config = dict(
    num_key_value_heads=6,
    head_dim=128,
    norm='rmsnorm',
    norm_eps=1e-05,
    rope_theta=10000.0,
    beta1=0.9,
    lr_head=0.00364,
    final_lr_fraction=0.0,
    dataset='wikipedia_en',
)
MLP neurons of a small language model. Each row is named by its layer, matrix (down: output weights) and neuron, and shows model dimensions 416-511. Each number is 128 + 24 x the weight over its row's rms, rounded and kept within 0 to 255. A neuron's up and down rows have the sign that makes its largest values positive.
After each neuron's rows, "raises" lists the tokens whose logits its output raises most directly, leaving later layers aside.

L3.down493 [132 132 124 103 105 175 151  96 126 174 150 112  95 124 104 160 109 110 153 175 120 109  84 168 102 128 145 141 125 120  94 156  61 153 110 155 131 140 144 103  78 141 117 105  95 102 148  83  91 109 163  96 137 112 134 106 107 155 169 157 146 131 110 129 135 131 102 171 136 147  99  89 119  78 148 144 155 163 129  78 150 137 132 123 143 105 171  93 129  97  90 167 143 126  94 122]
raises: "du", "e", " matter", "gal", " list"

L3.down1380 [127 158 141 150 112 148  67 134 137 117 120 133 162 155 122 164 130 124 109 128 122 109 138 131 117 121  93 157 131 137 135 169 155 129 108 118 152 110 136 110 143 175 103 152 134 139  95 126 104 115 112 154 109 132 159 109 129  69 110 125 123 124 129 162 133 147 122 104  97 132 126 154  82 113 182 131 147 115  97 113  93 130 139 147 133 113  98 118  87 125 151 132 126 120 145 169]
raises: "is", "l", "den", "t", "len"

L3.down2323 [137 121 118 108 138 143 136 109 143 163  75 104 165 130  87 115 118 133 161  84 119 145 130 117  89 135 151 155 149 141 137 167 145  93  85 141 139 112 123  75 145 117 121 129 129 152 119  91 100 136 115 115 158 155 103 126 138 127 102 138 106 157 126 159 145 120 111  94 144 111 131 125 106 126 151 113 114  94 192 132  97 136 165 132 125 120 137 120 100 106  99 117 177 134 141 140]
raises: "aur", "rist", "ered", "ip", "ere"

L3.down2299 [158 136 163  99 109 123 135 116 140 136 155 130 146 120 131 138 119 106 148 137 163  98 127  97  82 152 155 125  98  96 171 131 113 166 155 140 118  75 165 126 140 120 159 135 117 127 107 150 128 117  96 103 106 181 112 123 122 139  79 122 164 148 133 136 112 131 120 130 129 121 147 105 148  94 120 111 169 141 181 141 110 153 132 148 119 167 141 109 120  70 105  85 116 125 125 145]
raises: "ry", "lett", "let", "ains", "ose"

L3.down973 [ 97 128 102 104 151 122 144 119 134 148 142 102 187 160 156  75 110  74 129 138  85 171 136 126 140 120 114 110 118 160  94 121 138 133 100 114 107 175 143 116  81 122 112 125 138 111 115 164 103 121  73 106 123 151 142 135 151 154 165 133 104 126 169 143 130 142 148  89 126 115 144 134  81 122 128 119 103 153 129 157 138  61  89 144  84 113 120 135 132  93 149 110 148 105 132 107]
raises: "ists", "res", "ist", "istic", "ism"

L3.down1865 [151 163 194 140 140 163 133 103  77 173 121 133  85 107 150 146 139 173 107  95  93 125 126 162 147 129  84 114 150 148  92  91 161 116 139 131 177 135 146 135 110 171 131 107  97 136 148 142 107 110 136  77 115 137 130 103 109 182 109  81 108 118 199 136  97 142 147 118 120 149  94 141 191  92 115 142  99 122 165 155 109 101 133 153 127 112 110 104 124 132 108 131 136 143 172  89]
raises: "es", "ect", "icated", "ours", "ider"

L3.down1826 [ 69 123 111 105  97 151 142 157 128 109 121 174 167 169 132  95 161 109 156 145 135 126 136 139 153 120 150  64 165 153 117 171  98 152 145 150 151 119 149 106 120 110 124 139 118 115 127 159 116 126 148 110 112 104 101 145 100 186 128 141 120 121 111 113  95 100 140 180 123 117 168 179 118 132 107 126 103 189  93  89 104 109 153 118 173 154 132 135 123 150 133 139 112 126 133 130]
raises: "arn", "red", "enzie", "worth", "well"

L3.down2465 [134 133 145 129 128 130 145 101 134 165 131  83 130 128 131 118 120 134 121 144 174  75 122 134 145 166 149 120 135 158 112 105 137 132 137 127 144 106  99 131 119 143 120 145 106  92 172 110 108 147 138 158 134  61  91 106  87 171 106 106 106 119 131 106 118 115 139 117 149 103 109 118 144 135 131 125  99 103 158 125 107 130 115 131 153 117 150  70 124 166 160  99  72 122 128 131]
raises: "és", " É", " Santiago", " Franco", " commune"

L3.down98 [114 130 140 129 169 142 130 183 114 107 123 160 115 117 171 131  83 105 129 155 111 104 160 105 136 157 117 134 125 137  94 102  99  85 133 120 113 149 132 149  95 135 135 104 174 154 153 120 123 110 136 101 112 123 146 161 119 137 160 112 123 113 112 132 114 134 149 117 166 110 145 144 127 134  86 114 107  99 122 142 153  92 182  92 129 151 110 114 109 119 113 124 120 195  87 159]
raises: "anger", "ages", "ender", "iac", "ter"

L3.down246 [164 139 127  75 126 116 123 159 130 133 102 152 144 123  74 167 161  84 137 108 127 137 134 159 158 129 115 108 152 111 115 142  91 172 144 125 137 142 123 161 120 137 114 128 110 120 118 100 112 129 114 142 190 119  72 145 175 126 169 125 123 137 153 151 122 137 144 118 103 103 142 120 106 171 146 120 128 148 125 142 117 101 107 159 152 132 134 137 183 154 134 125 130 114 160 128]
raises: "ored", "or", "ion", "ory", "ors"

L3.down575 [100 161  73 123 171 179 125 178 114 103 142 142 186 108 144  98 127 177 140 140 139 134 129 126 119  95 139 145 124 103 127 165 116  68 115 142 117 124 135 117  86  55 117  86 160 122 177 174 126  76 141 130 120 152 136 105 131 153 140 135 135 130  83 111 157 101 183 146 123 114 151 149 115 117 140 131 147 154  93 134 177 153 163 124 166 140 146 152 141 133  93 130 111  98 104 119]
raises: "bra", "eb", "hem", "ve", "an"

L3.down713 [ 95 200 116 147 142 129 135 150  92  94 119 119 133  99  82 132 157 112  99 111 171 102 143 106 172  89 159 137 123 112 125 152 174 112 160 125 123 163 107 141 125 119 108 136 128 139 120  73 113  99 140 161 144 137 129 136 147 126 108 154 145 161 145 133 124 102 134  94 113 133 142 132 117 130 163 180 128 132 121 132  97  91 131 116 135 135 133 107 142 113 142 148 125 109 122 156]
raises: "asm", "une", "ade", "ode", "und"

L3.down2125 [136 145  91 121 110 161  83 104 113 166  89 134 176 153 129 160 108 138 135 127 152 132 121 136 102 151 108 146  87 146  77 140 126 172 145 120 114  98 142  76 144 113  98 100 104 108 145 135 116  74 189 120 154 115 109 162 129 151 175 106 118 165 119  91 124  93 156 148  96 132 152 151 128 166 131 129 132 135 122 198 144 118  98 151 122 131 116 139 126 132 151 134 176 125 100 120]
raises: "cent", "ets", "igned", "bs", "iding"